python train.py --norm="rmsnorm" --init="uniform" --init_std_up=0.0235 --max_grad_norm=0.5 --train_tokens=250100000
MLP neurons of a small language model. Each row is named by its layer, matrix (gate and up: input weights) and neuron, and shows model dimensions 128-223. Each number is 50 + 15 x the weight over its row's rms, rounded and kept within 0 to 99. A neuron's up and down rows have the sign that makes its largest values positive.
A block is one neuron, or neurons of one layer that tend to fire together. After each block is what it responds to, as a language model described it from the Wikipedia text at the highest values.

L3.gate219:45 51 29 57 70 47 64 60 61 35 60 60 34 56 69 66 54 59 44 47 67 41 12 61 60 54 64 76 43 58 30 33 50 43 60 36 54 65 21 54 47 41 42 71 81 61 52 31 40 43 63 18 79 40 50 48 46 75 41 67 72 51 53 72 52 41 63 46 23 13 57 64 37 56 24 71 29 64 47 45 63 52 32 59 59 66 11 47 36 69 57 19 44 45 62 39
L3.up219:53 48 58 35 58 52 35 34 62 34 27 66 29 62 62 73 66 49 21 43 60 60 47 43 54 31 54 60 57 56 34 34 49 65 52 51 44 44 07 68 57 75 34 42 46 60 58 23 48 34 43 28 93 67 42 51 61 54 38 52 52 41 50 47 16 53 81 55 27 23 40 37 35 48 42 38 54 63 51 58 67 63 38 57 64 60 39 49 39 73 42 23 56 57 46 48
L3.gate467:53 49 47 58 56 63 58 71 43 22 43 64 38 82 49 30 41 55 55 35 79 63 52 75 49 56 35 48 61 52 43 55 75 47 54 54 24 37 55 34 46 22 34 57 56 81 51 68 35 64 46 59 72 50 37 51 56 47 42 46 45 28 43 27 32 13 57 49 41 67 43 37 24 56 54 64 47 71 32 45 13 57 69 59 47 63 55 56 54 53 54 35 08 21 32 78
L3.up467:46 49 49 49 48 53 80 49 70 51 54 55 38 67 40 32 11 57 38 24 82 52 49 74 48 61 51 48 46 62 65 63 75 40 69 55 30 30 45 31 83 38 51 44 61 66 45 75 36 50 41 48 55 47 30 54 49 64 47 47 55 22 46 58 27 40 52 25 32 54 43 34 28 62 67 61 53 67 55 67 17 69 73 74 49 61 42 38 57 60 39 41 48 11 20 62
L3.gate532:45 30 23 53 65 15 62 43 50 54 41 50 42 44 33 18 59 71 30 31 33 97 28 54 41 66 42 49 42 43 63 41 53 40 64 77 81 53 20 69 43 58 38 32 63 58 52 66 34 48 24 49 52 61 62 59 43 55 28 49 61 44 38 57 53 51 30 53 59 50 39 38 24 63 44 45 47 70 67 82 30 62 38 95 54 38 89 44 49 42 46 53 51 42 28 39
L3.up532:60 51 44 37 54 35 75 30 40 38 62 58 34 52 39 35 58 57 25 68 29 64 47 45 38 35 50 73 34 46 40 33 73 43 82 51 47 31 34 44 50 67 43 19 48 54 41 57 36 64 49 22 39 59 47 49 38 61 58 57 47 35 58 84 36 45 44 46 28 59 34 39 61 44 11 38 49 47 72 63 64 44 80 54 58 34 58 48 67 42 51 43 67 32 30 47
L3.gate552:61 17 17 66 53 69 47 39 44 61 53 48 31 55 32 38 53 23 76 41 49 50 53 64 65 34 43 46 56 53 48 14 80 39 45 61 35 60 54 71 53 62 47 45 34 59 62 56 52 51 68 24 67 45 31 51 46 44 58 56 48 72 40 27 63 43 78 49 43 48 64 53 40 41 61 64 55 64 48 49 51 49 43 41 40 71 50 61 65 31 51 30 51 17 33 39
L3.up552:56 56 33 49 47 44 44 48 35 51 48 16 19 76 59 30 57 43 32 53 48 60 49 73 75 50 60 57 58 55 33 36 77 56 47 55 36 53 27 60 40 39 66 58 44 52 65 68 69 20 56 38 59 57 30 62 37 37 56 38 27 41 37 53 26 26 71 20 36 65 61 50 27 65 42 59 55 53 33 60 55 50 30 36 54 49 48 55 58 38 71 31 40 11 31 42
L3.gate571:83 66 35 54 40 80 79 38 48 63 58 61 40 44 32 45 71 51 47 48 57 76 32 76 46 49 56 39 39 50 52 50 94 47 36 41 60 53 04 63 81 51 25 70 55 65 45 45 43 45 59 57 36 39 40 37 43 45 87 59 57 34 52 26 58 52 21 53 44 44 53 53 58 27 49 46 31 44 85 41 31 64 41 50 64 66 70 62 40 51 68 47 40 16 70 50
L3.up571:63 32 40 49 28 76 89 20 34 35 39 44 10 53 57 54 70 26 51 57 40 77 52 54 35 66 49 50 51 38 60 37 69 16 35 42 60 43 39 65 80 72 40 67 46 49 45 53 46 36 59 46 39 60 30 30 60 38 61 52 44 34 26 26 48 67 45 52 38 42 57 45 53 20 51 53 49 22 70 35 27 62 39 48 64 73 73 60 46 54 50 45 62 39 59 80
L3.gate749:43 36 37 70 43 24 50 67 52 34 52 75 36 68 58 33 37 46 50 70 52 63 65 43 61 43 46 53 50 65 27 34 46 82 36 48 35 67 53 45 45 50 40 63 60 64 63 69 72 58 59 69 35 51 44 38 61 66 61 49 32 17 42 37 45 68 51 48 25 61 76 55 44 23 42 39 46 25 45 41 25 42 65 40 33 56 63 49 37 54 41 43 57 37 55 46
L3.up749:52 55 27 67 45 44 48 51 48 68 21 49 38 60 56 32 36 51 36 61 59 60 47 18 46 61 48 35 70 58 37 21 56 66 36 42 25 72 36 26 53 31 41 58 66 56 53 51 59 41 65 71 52 46 52 36 53 49 57 61 40 23 47 65 54 55 59 27 53 37 82 40 45 35 26 65 49 39 49 35 21 50 68 27 48 60 66 49 45 59 33 27 39 48 53 40
L3.gate794:56 36 23 55 38 50 61 52 51 12 41 82 64 75 57 30 45 53 20 73 35 57 36 30 70 44 24 48 40 56 51 35 48 46 45 45 38 15 45 53 46 55 67 19 33 84 40 54 27 26 39 48 46 53 42 42 33 48 37 27 56 56 44 40 32 41 39 43 45 56 59 40 40 62 40 41 52 49 38 56 62 35 66 59 50 51 53 53 61 68 08 55 68 14 67 84
L3.up794:75 55 34 34 68 38 59 54 43 46 42 70 43 82 62 32 58 55 16 46 53 53 48 26 78 72 42 46 68 45 32 09 36 42 65 24 62 39 65 35 75 30 77 61 51 57 37 68 44 50 34 54 67 67 35 66 42 79 52 67 49 53 37 75 39 48 43 64 44 31 51 59 55 43 49 73 32 55 50 46 32 56 57 48 41 49 58 61 40 43 49 35 56 51 51 60
L3.gate951:50 35 31 38 56 50 61 42 78 54 59 68 73 32 40 42 38 21 56 50 46 78 62 28 52 43 34 65 27 36 50 36 47 62 49 31 34 51 51 75 56 65 43 24 37 76 40 54 45 78 46 54 65 36 47 40 78 54 66 70 53 40 40 54 49 49 45 86 69 83 84 48 43 62 60 60 43 52 54 48 49 64 54 63 65 39 66 42 45 54 55 46 49 39 44 89
L3.up951:48 61 38 50 56 63 61 68 30 45 34 40 42 70 54 45 35 10 41 40 44 47 31 27 61 51 34 44 58 37 40 71 32 51 31 40 69 59 65 39 55 63 54 55 60 65 61 65 71 83 67 32 46 54 50 53 49 53 44 56 60 22 63 45 26 38 70 43 23 45 34 43 53 58 49 60 51 58 57 43 32 56 38 55 64 61 34 49 78 45 33 52 64 22 53 68
The split-off word-start token "f" beginning a longer word, usually after an article or modifier, as in f|amily, f|ull, f|estival, f|our; sometimes "ond", "rel" or "War".

L10.gate110:34 95 31 48 48 58 60 63 21 37 67 62 15 43 68 50 46 62 43 54 46 45 46 44 53 56 55 57 78 57 44 68 61 40 36 60 26 40 33 71 50 56 46 62 56 50 76 55 39 23 58 84 29 67 67 44 59 27 44 67 55 46 29 65 76 45 74 33 49 43 46 58 32 54 47 60 47 71 43 64 52 47 59 40 86 57 48 59 59 41 53 53 43 64 47 46
L10.up110:56 41 53 54 84 39 40 34 51 21 59 43 50 53 35 30 46 58 73 38 50 29 53 50 72 41 54 44 90 35 40 63 60 55 38 60 32 44 59 75 50 67 58 68 70 36 70 55 46 53 74 33 35 25 10 54 84 57 52 47 35 49 23 49 72 75 64 35 28 48 66 59 46 32 38 49 73 60 44 42 40 58 48 68 74 57 63 51 48 66 52 20 34 59 60 51
Fires on his/her before life events in biographies (by his wife, until his death), on slash or pipe separators in career-stats tables, and on mid-word fragments (second-ary, social-ly).

L4.gate43:37 34 57 64 55 39 53 60 57 35 38 51 58 49 55 57 60 27 72 30 32 43 58 46 52 62 55 67 53 49 35 48 57 35 47 56 70 35 65 43 51 59 44 52 42 67 40 67 50 60 44 21 83 58 50 41 72 32 28 51 99 72 46 30 80 70 37 56 40 55 48 57 59 46 53 16 67 81 16 47 54 63 49 39 59 50 37 46 59 67 69 72 81 64 94 53
L4.up43:67 70 47 57 42 48 59 70 63 70 62 55 60 60 30 42 52 11 73 44 15 61 79 54 55 52 28 45 32 63 61 53 67 63 53 35 81 25 66 48 49 74 46 45 56 59 26 57 57 65 38 32 66 49 34 46 69 60 27 27 59 61 58 22 68 79 44 41 52 76 41 55 66 39 37 25 55 72 51 58 56 41 49 38 44 46 12 32 72 71 67 59 57 43 48 27
L4.gate46:23 63 54 50 63 33 57 65 22 52 25 00 52 39 34 53 69 25 45 44 11 46 45 46 58 60 61 32 36 62 83 20 46 79 71 69 33 50 32 58 34 69 72 63 35 64 39 07 62 52 58 43 77 63 56 54 27 37 59 69 68 43 43 44 68 46 24 75 74 60 68 52 34 53 46 58 63 53 52 58 64 31 58 65 27 45 45 29 45 69 59 63 43 38 56 26
L4.up46:23 54 36 34 62 44 69 74 47 52 23 15 54 29 26 54 75 33 56 53 12 50 46 40 59 61 57 41 39 49 78 21 45 62 67 70 48 39 28 68 37 63 65 50 26 51 53 07 67 55 61 35 75 53 55 48 26 50 60 74 65 58 38 49 61 42 31 87 83 73 75 54 35 49 31 59 68 33 60 61 72 31 62 67 20 44 43 40 52 55 67 69 42 38 42 36
L4.gate72:47 66 38 60 26 59 39 70 83 37 48 50 56 70 64 48 63 55 42 76 48 35 55 33 64 57 69 33 51 39 18 49 61 69 55 33 39 67 51 67 65 56 84 57 15 71 76 53 36 53 33 55 48 55 69 52 36 43 45 80 56 78 30 34 45 76 60 50 26 62 67 56 59 46 40 11 52 53 59 61 73 66 61 69 08 41 77 33 67 71 53 64 53 42 37 42
L4.up72:54 41 34 48 31 48 49 67 63 50 40 42 49 78 59 25 63 45 27 71 37 45 47 25 49 48 71 35 66 45 00 34 38 67 41 48 51 37 72 37 54 39 65 44 33 49 84 63 43 65 47 66 66 56 53 49 33 26 39 60 42 74 47 47 54 63 44 40 45 63 72 50 50 37 39 26 57 55 42 34 45 64 67 61 44 58 91 33 56 49 56 46 52 45 41 30
L4.gate515:49 40 28 64 38 35 57 89 69 46 30 15 63 61 46 35 44 51 50 46 42 67 44 22 48 49 65 57 53 37 87 79 53 71 51 62 60 34 45 51 57 57 81 47 38 68 64 51 47 50 64 75 85 65 52 50 43 58 57 72 58 45 50 55 65 25 45 49 77 69 53 44 50 39 23 33 48 65 82 21 26 70 46 63 21 63 44 44 64 28 69 46 53 36 37 51
L4.up515:50 41 51 71 43 37 44 75 65 57 27 30 57 53 43 42 52 34 13 47 40 58 50 28 26 54 60 60 57 19 59 52 59 78 52 55 56 52 56 63 51 46 62 47 41 68 25 61 28 53 30 77 62 73 55 48 54 45 47 58 62 32 29 73 43 49 65 30 89 78 58 28 36 46 28 55 40 65 72 61 31 58 46 62 61 55 55 14 70 28 67 35 50 46 63 08
L4.gate839:91 31 47 34 06 36 61 72 80 50 27 38 43 63 43 49 56 56 53 74 54 30 45 77 26 43 63 75 26 51 45 44 23 53 43 53 53 50 37 36 82 61 56 51 39 53 64 56 50 54 59 31 36 45 64 52 11 45 49 56 45 53 72 28 51 60 24 58 91 68 45 61 64 54 46 67 74 46 51 77 71 49 82 41 58 60 40 53 56 42 21 55 71 48 51 39
L4.up839:59 47 76 63 13 20 42 65 77 43 45 45 54 61 39 44 49 40 58 61 60 45 74 78 37 49 51 75 44 49 24 59 32 37 30 62 77 35 41 24 63 60 62 44 21 65 66 40 46 43 61 38 49 43 44 62 27 52 75 59 45 62 58 33 43 70 27 62 64 56 51 31 54 49 33 66 66 64 71 44 60 60 78 39 33 63 61 36 49 33 27 58 47 24 38 60
L4.gate845:74 55 59 66 39 54 63 90 49 03 53 48 26 41 46 22 55 44 82 67 50 32 29 65 62 53 33 26 50 52 51 47 61 45 57 70 57 30 37 50 38 60 44 63 33 54 42 27 39 64 36 27 49 52 49 58 38 39 57 66 73 33 29 46 29 47 35 59 49 58 44 48 72 36 37 60 30 51 53 60 81 25 70 74 44 48 63 29 61 42 62 75 41 44 55 50
L4.up845:73 50 69 79 17 40 58 64 26 18 43 25 41 58 44 15 50 44 68 66 62 32 36 64 73 59 19 39 45 79 38 39 53 46 32 59 40 32 29 44 32 67 55 60 32 43 30 50 46 36 40 47 59 38 60 61 63 25 42 60 60 51 29 35 33 56 32 61 53 50 43 32 68 42 45 62 20 45 42 55 54 37 60 84 45 79 41 37 54 50 38 65 36 33 69 47
L4.gate884:71 65 37 73 24 59 26 92 33 51 35 40 55 53 63 29 58 33 67 54 55 54 63 73 52 44 44 44 37 65 44 55 63 52 38 56 42 55 71 43 67 74 57 20 62 22 62 60 74 37 68 26 72 21 41 48 48 67 40 41 67 39 58 35 34 59 49 62 37 62 67 60 31 66 53 44 36 59 53 44 58 38 52 64 34 52 56 50 56 31 60 52 39 44 51 48
L4.up884:57 77 43 87 10 69 25 81 23 69 24 46 43 48 68 30 59 24 39 52 37 67 66 56 64 64 63 23 62 72 65 64 61 31 53 84 46 57 67 55 63 56 66 41 65 33 63 69 65 31 76 36 65 30 61 62 53 32 32 42 77 45 56 48 53 44 47 39 31 43 67 47 31 67 29 52 35 57 56 54 52 66 55 83 40 42 45 44 40 37 43 49 41 31 62 51
L4.gate887:58 43 77 47 41 37 51 68 16 49 34 64 52 50 54 29 35 29 58 30 55 40 38 65 40 38 74 21 37 35 56 73 51 59 55 28 39 38 22 64 54 38 38 59 48 82 41 81 84 75 52 39 73 52 56 43 45 44 53 59 58 49 46 34 96 80 37 43 50 68 64 32 38 15 38 44 50 77 77 37 48 44 61 58 52 32 63 34 31 51 46 52 58 55 40 34
L4.up887:40 36 64 60 34 57 49 70 50 65 34 62 55 50 55 35 83 36 64 40 64 43 28 47 59 74 68 40 50 34 39 47 72 42 47 40 52 53 45 63 48 52 39 51 33 78 47 62 74 64 53 45 68 45 45 59 54 46 21 73 59 73 53 62 50 46 71 44 44 42 17 53 40 43 26 39 65 48 91 26 17 18 74 58 21 56 46 29 45 41 59 71 42 35 63 28
Opening parentheses right after a name, title or figure, introducing years, counts, abbreviations or notes, e.g. League (2), reality (AR), actor (born 1897); rarely "dec" in declared/decides.

L4.gate100:56 36 50 51 31 38 53 56 00 46 46 30 29 41 65 43 43 36 59 66 68 76 69 56 66 38 67 50 24 55 43 56 56 70 53 45 56 35 51 37 64 71 68 40 68 54 30 78 48 41 66 46 21 54 57 27 35 48 31 35 70 68 40 20 43 66 36 42 47 37 61 42 42 53 48 41 38 26 53 52 31 34 39 67 61 61 77 46 49 62 74 30 45 21 54 67
L4.up100:47 62 56 40 43 47 36 42 52 24 49 42 12 36 64 41 48 37 69 69 73 47 58 53 36 41 44 33 40 58 52 39 41 45 51 27 72 49 45 50 36 63 38 42 62 63 04 79 39 31 72 34 51 58 48 33 73 35 34 58 70 56 35 37 27 40 31 54 43 42 45 84 68 61 50 63 46 31 81 87 31 23 33 64 57 39 41 49 50 42 57 19 33 31 27 34
L4.gate109:54 33 66 44 56 43 41 49 32 45 62 61 22 38 52 15 34 70 50 49 60 37 48 60 37 63 30 36 48 50 65 25 29 45 51 46 55 64 54 14 50 27 26 66 45 48 61 50 35 65 68 36 22 68 40 72 19 54 10 59 49 38 39 44 52 19 62 60 69 32 44 32 48 29 57 45 36 68 38 26 28 70 62 56 52 46 43 29 44 41 53 41 65 44 44 49
L4.up109:64 68 56 77 52 57 75 53 42 43 27 77 39 94 48 27 52 39 73 50 70 42 63 43 53 50 59 51 39 30 53 41 71 52 30 47 25 47 20 53 33 53 49 69 52 32 46 48 51 16 46 45 32 28 33 64 43 44 54 21 55 72 30 50 37 39 61 32 71 51 60 63 78 51 54 47 68 61 28 63 51 52 26 29 61 56 57 64 60 61 40 57 57 33 53 64
L4.gate150:48 45 36 66 33 12 90 37 51 71 42 66 26 50 41 25 56 25 56 66 58 25 65 54 56 32 55 74 28 53 50 53 57 52 58 32 63 41 28 63 62 57 60 21 55 59 58 47 49 52 55 49 49 75 75 68 49 49 52 49 52 50 41 35 43 49 37 49 47 39 43 72 59 65 38 34 49 37 60 55 63 39 65 54 35 51 76 57 58 51 37 37 46 20 35 19
L4.up150:52 63 42 44 54 62 70 58 63 71 38 54 57 54 57 40 58 42 58 77 51 44 51 56 48 68 42 70 53 47 62 43 73 38 53 65 50 45 40 45 43 72 52 66 37 36 88 55 73 37 76 50 43 62 40 62 52 54 69 56 53 52 42 32 77 51 47 62 53 49 49 61 83 69 25 45 62 44 38 61 45 56 54 34 64 27 34 39 49 57 51 33 59 28 47 64
L4.gate252:89 42 73 44 59 74 59 48 25 43 32 40 57 39 40 61 42 48 69 68 61 41 64 72 61 35 34 63 56 45 44 36 53 66 51 60 50 56 40 07 34 36 49 51 39 75 23 66 59 32 45 28 50 39 26 62 56 81 53 55 48 37 31 46 64 81 52 51 39 58 52 58 44 38 30 59 53 77 63 51 50 20 62 42 53 62 62 47 61 43 54 42 26 32 38 23
L4.up252:44 39 14 55 47 37 65 47 33 67 40 24 57 60 47 48 19 49 49 56 42 31 36 52 36 77 43 40 54 33 48 60 73 51 54 56 22 61 27 47 56 40 39 55 44 85 45 62 56 24 37 37 64 76 23 52 39 52 02 41 55 53 35 38 63 55 35 42 31 25 49 38 60 37 35 68 55 63 51 49 76 53 59 27 48 50 55 56 18 62 32 57 48 32 68 53
L4.gate285:51 48 50 36 47 58 52 51 34 60 54 56 39 70 51 25 48 39 38 48 40 56 31 45 78 81 48 42 43 44 24 88 53 34 56 23 46 33 39 40 37 61 62 29 44 36 68 72 26 36 35 38 40 58 36 54 52 47 99 42 55 41 60 59 58 57 56 59 56 62 51 41 26 33 54 58 36 25 61 50 48 31 29 46 36 57 51 49 78 56 29 52 39 49 39 36
L4.up285:71 56 48 45 39 71 38 46 42 56 50 47 50 45 65 53 41 34 29 39 42 56 28 48 70 64 51 65 36 68 22 58 59 29 45 32 50 31 53 48 46 78 54 29 44 64 58 73 54 55 42 42 37 42 58 55 40 44 97 64 50 35 80 35 70 76 22 54 55 58 64 23 41 12 57 65 40 41 36 61 44 46 45 48 57 77 63 37 72 27 35 54 47 40 52 47
L4.gate572:38 43 45 39 55 57 26 47 49 52 59 54 31 68 36 24 68 43 76 64 43 78 58 90 74 36 65 36 33 90 36 55 48 26 71 72 63 43 54 10 41 40 42 23 51 67 50 66 40 36 39 40 63 51 60 45 38 82 74 49 90 28 77 42 39 52 53 52 38 48 29 64 39 44 27 73 16 43 70 59 37 63 40 31 30 16 53 74 48 44 52 42 73 50 31 65
L4.up572:38 45 36 28 46 39 42 48 37 32 63 58 33 52 38 48 56 73 58 36 58 82 48 58 58 36 56 67 61 43 18 52 53 47 81 58 22 17 62 42 54 58 42 64 51 53 30 54 39 50 66 47 25 60 76 68 38 22 57 58 36 42 40 27 48 52 35 42 57 27 54 74 46 43 68 48 31 61 31 73 42 47 79 61 57 57 49 45 58 54 31 45 47 52 66 37
L4.gate804:32 44 49 38 75 50 34 45 81 45 31 65 56 70 73 28 38 65 32 70 52 70 32 71 46 49 46 55 53 33 65 17 40 35 34 42 27 37 36 64 58 60 54 40 51 55 56 46 41 63 66 40 65 64 31 60 39 71 34 43 52 39 30 48 71 62 67 73 59 36 64 62 54 44 40 43 34 43 55 63 37 50 38 62 69 46 55 66 31 45 40 53 40 52 34 82
L4.up804:50 45 53 53 31 54 50 38 32 43 52 61 28 17 57 33 43 11 65 47 47 41 49 64 54 52 50 72 61 56 74 34 45 46 73 34 14 69 41 42 61 52 39 62 45 65 40 63 19 25 57 53 34 46 42 46 20 55 44 44 68 16 42 55 12 20 50 61 40 36 37 75 38 61 70 53 34 70 51 70 55 09 66 59 60 85 45 68 48 76 35 31 17 40 53 52
L4.gate930:36 40 72 69 47 37 49 56 31 39 60 49 55 78 40 49 32 49 65 38 69 64 36 67 41 46 75 54 56 65 41 61 41 46 50 49 44 49 27 78 32 50 81 45 71 66 67 51 56 52 47 60 40 52 34 59 64 68 23 46 83 53 44 30 52 36 68 53 28 56 16 37 55 39 56 73 52 38 58 50 46 21 26 51 42 43 47 41 74 28 47 69 50 35 36 37
L4.up930:45 62 48 75 57 43 38 55 47 40 55 37 38 57 94 41 48 41 32 56 42 82 72 43 71 26 66 69 53 50 43 24 59 64 32 37 53 69 19 54 41 76 19 40 69 27 45 22 57 37 60 58 70 29 47 56 37 47 67 49 50 49 48 46 56 42 44 26 45 70 66 70 45 31 22 66 36 53 55 43 34 54 40 43 23 61 61 50 46 31 61 62 45 43 53 64
A lone f piece that begins a split word, such as f|ree, f|ather, f|ootball, plus similar pieces like p|ubl|ished and F|oot|ball.

L3.gate277:68 68 40 41 41 49 48 52 33 27 35 48 59 68 37 46 65 55 68 33 50 61 31 60 84 27 53 40 44 44 38 22 61 49 36 20 62 64 47 27 69 59 46 23 41 54 42 69 46 78 59 37 40 37 47 47 63 40 28 40 44 36 60 55 56 46 75 82 54 42 25 50 46 51 35 32 27 59 54 45 63 50 66 45 39 49 21 68 39 47 58 52 63 64 36 69
L3.up277:51 45 41 69 37 55 47 68 35 44 72 43 66 24 41 51 64 71 53 57 54 47 33 48 64 35 79 50 47 20 50 33 70 51 37 37 31 51 29 46 61 66 41 29 43 64 72 83 52 47 59 37 71 52 26 25 19 52 21 26 60 52 63 27 51 57 45 61 53 28 54 59 41 66 58 45 58 54 57 38 66 51 38 37 49 64 38 35 31 33 55 42 45 79 75 35
L3.gate558:67 38 45 31 38 77 48 56 45 45 46 56 42 56 87 31 45 47 61 45 64 42 72 44 59 41 75 68 52 39 42 48 57 40 45 60 59 35 63 54 27 57 53 37 73 55 47 83 64 46 60 70 60 57 46 65 56 32 41 79 46 30 44 58 50 36 65 35 61 51 40 52 66 32 49 45 74 51 52 65 51 56 40 50 50 35 82 31 41 38 78 50 46 64 66 43
L3.up558:50 57 39 79 23 53 55 72 33 39 31 40 40 12 55 55 51 53 48 70 75 56 36 54 57 51 54 63 88 44 76 22 53 46 41 57 47 79 38 80 50 73 51 47 60 49 46 51 66 64 76 70 49 40 57 38 38 48 50 66 47 21 27 55 35 33 34 69 47 36 66 65 39 72 61 56 40 54 60 43 52 41 37 49 38 19 72 46 65 40 74 21 59 32 20 49
L3.gate733:33 24 31 73 52 42 13 56 36 53 59 59 33 48 46 68 61 79 48 42 77 31 52 61 43 42 64 32 53 48 67 35 54 32 68 56 51 47 55 73 41 29 41 65 41 47 66 58 38 64 57 52 33 62 61 30 53 70 69 62 62 54 37 66 61 20 64 88 46 57 67 77 27 54 71 44 45 33 41 46 60 55 34 53 36 33 43 66 63 34 41 68 57 64 69 63
L3.up733:84 52 73 41 51 56 47 57 44 34 20 35 38 45 18 62 54 57 50 41 74 71 43 55 50 30 54 54 52 38 48 52 61 61 24 38 53 85 62 14 58 71 65 38 40 28 56 70 57 53 58 41 45 57 60 46 22 73 64 32 64 45 75 46 44 66 58 46 71 52 68 44 32 41 26 17 38 76 58 66 43 47 57 52 69 58 51 53 72 44 76 27 97 39 59 43
L3.gate760:67 58 73 53 32 36 60 14 39 47 33 65 36 14 58 45 59 43 42 56 56 44 99 50 56 45 25 60 18 48 55 48 47 38 65 05 45 43 61 29 66 47 76 05 35 46 53 44 42 35 70 30 32 27 40 51 66 65 58 43 57 45 53 36 51 66 49 63 38 45 76 73 65 29 54 46 36 88 39 36 66 47 56 51 64 34 65 48 35 50 56 37 83 56 36 43
L3.up760:57 49 76 70 38 53 44 43 32 54 52 47 31 53 29 43 75 48 74 77 84 29 53 42 25 32 74 66 34 70 65 36 55 16 20 13 70 45 70 54 37 77 58 35 54 52 24 48 68 61 64 38 49 55 69 61 69 57 61 54 45 53 37 44 38 16 62 53 48 42 55 63 40 54 39 40 35 40 47 59 51 64 41 39 58 42 64 46 71 59 52 50 75 48 55 31
L3.gate790:62 30 29 48 41 61 48 64 39 68 04 63 24 65 40 48 49 39 65 62 68 72 45 63 48 43 55 58 61 51 74 50 30 47 42 16 45 10 16 47 57 66 69 33 22 50 42 50 52 38 69 34 27 64 36 51 56 34 52 42 33 49 59 43 73 07 29 68 40 66 57 46 61 73 54 31 40 44 24 53 54 43 55 58 79 28 65 51 42 49 52 61 78 51 54 46
L3.up790:64 59 26 42 49 74 41 50 18 47 42 50 32 48 56 39 73 56 61 57 69 32 26 29 42 56 52 52 67 41 82 46 56 62 58 55 31 37 63 46 60 51 50 57 51 46 33 58 57 53 72 38 49 34 64 51 68 49 34 55 39 39 66 29 64 36 29 54 60 84 62 28 68 72 37 48 38 54 31 39 55 49 59 65 56 28 41 59 45 47 59 29 38 71 57 70
L3.gate863:45 41 71 79 41 64 76 43 16 48 46 52 65 20 42 50 27 42 60 43 46 23 39 55 39 42 70 43 53 64 55 73 50 67 40 26 56 75 39 60 48 60 56 21 47 47 31 65 56 43 72 29 29 57 70 43 67 52 38 54 55 77 39 50 28 63 69 67 43 57 43 37 23 77 53 55 43 61 52 58 39 60 43 60 54 58 56 55 31 38 62 51 45 41 82 58
L3.up863:27 62 58 62 49 62 44 44 18 63 60 54 60 19 34 51 38 60 61 21 47 27 64 34 32 48 88 42 53 61 72 65 52 38 29 11 60 55 14 47 43 41 30 40 42 67 42 63 64 60 35 52 44 52 75 59 74 53 37 45 32 72 44 50 48 50 60 85 42 49 63 38 38 82 44 39 53 51 55 37 57 47 41 67 47 47 51 69 28 68 62 75 71 41 41 30
L3.gate946:60 62 20 38 64 73 41 43 29 34 56 54 29 54 68 72 99 67 39 48 45 57 44 60 60 40 36 30 66 45 81 45 59 40 68 60 74 65 59 64 52 30 45 14 36 36 31 39 54 55 42 41 36 55 37 73 45 64 40 57 47 21 57 43 50 69 57 76 74 84 38 54 72 48 67 41 33 56 40 43 33 56 64 52 31 39 36 59 49 39 61 54 33 59 58 65
L3.up946:60 48 41 55 43 62 30 37 33 68 43 56 61 30 42 40 33 34 54 39 65 64 35 48 43 62 48 18 51 54 57 39 57 52 42 72 66 52 61 66 44 41 41 68 57 62 44 59 60 54 51 37 39 72 36 41 26 28 49 10 25 27 61 38 63 27 23 58 38 69 26 88 20 68 33 50 60 79 46 47 30 37 43 52 68 45 43 42 39 39 43 54 70 62 51 20
L3.gate990:59 40 32 69 28 57 74 58 29 38 50 50 43 58 87 21 52 34 46 55 49 47 61 73 44 44 45 62 28 60 49 13 80 53 60 59 51 39 51 66 54 47 51 62 44 35 35 80 56 40 50 44 61 16 47 39 37 45 72 55 52 46 26 46 67 56 41 26 50 32 39 56 45 49 32 19 60 27 58 58 66 37 54 45 46 57 74 33 62 41 65 42 68 68 38 45
L3.up990:33 51 40 52 34 47 61 52 52 31 45 22 57 48 56 12 75 19 71 38 71 55 53 31 63 55 71 64 50 55 51 78 70 51 53 37 44 41 40 81 64 56 61 30 56 39 51 70 65 70 30 27 29 34 74 35 56 67 57 40 39 66 47 53 33 28 67 59 63 83 27 55 27 39 19 54 35 32 65 73 71 57 32 57 12 41 65 66 82 43 61 31 47 26 47 41
Mainly the line break right after a "= Title =" article heading, e.g. biographies and bands; weaker on " or", " (" and "Or" after noun phrases.

L10.gate595:66 62 33 23 59 59 68 42 72 36 28 70 54 32 43 53 57 34 42 54 54 38 76 75 45 55 74 65 63 55 60 24 28 47 66 44 46 37 67 69 64 60 53 62 50 50 61 31 52 34 32 33 57 46 46 51 38 63 48 62 59 53 27 30 61 42 47 41 32 81 67 50 37 64 47 08 99 46 43 63 62 32 39 39 40 61 49 40 49 65 54 66 61 59 36 45
L10.up595:64 62 51 64 53 40 53 61 48 35 16 83 61 69 60 40 69 30 56 46 53 60 60 53 73 47 34 74 46 17 41 37 64 41 40 38 56 51 50 58 73 50 32 50 41 37 32 59 39 40 48 15 58 22 49 68 44 36 61 60 56 57 55 36 50 34 50 37 47 48 57 57 58 44 29 53 49 31 30 62 43 62 18 53 54 57 54 57 44 57 51 50 59 56 53 30
Score dashes and brackets in sports results (2–1, 1–1 (pen.), goals), plus stray mid-word pieces like ver, et, ain, and the word only.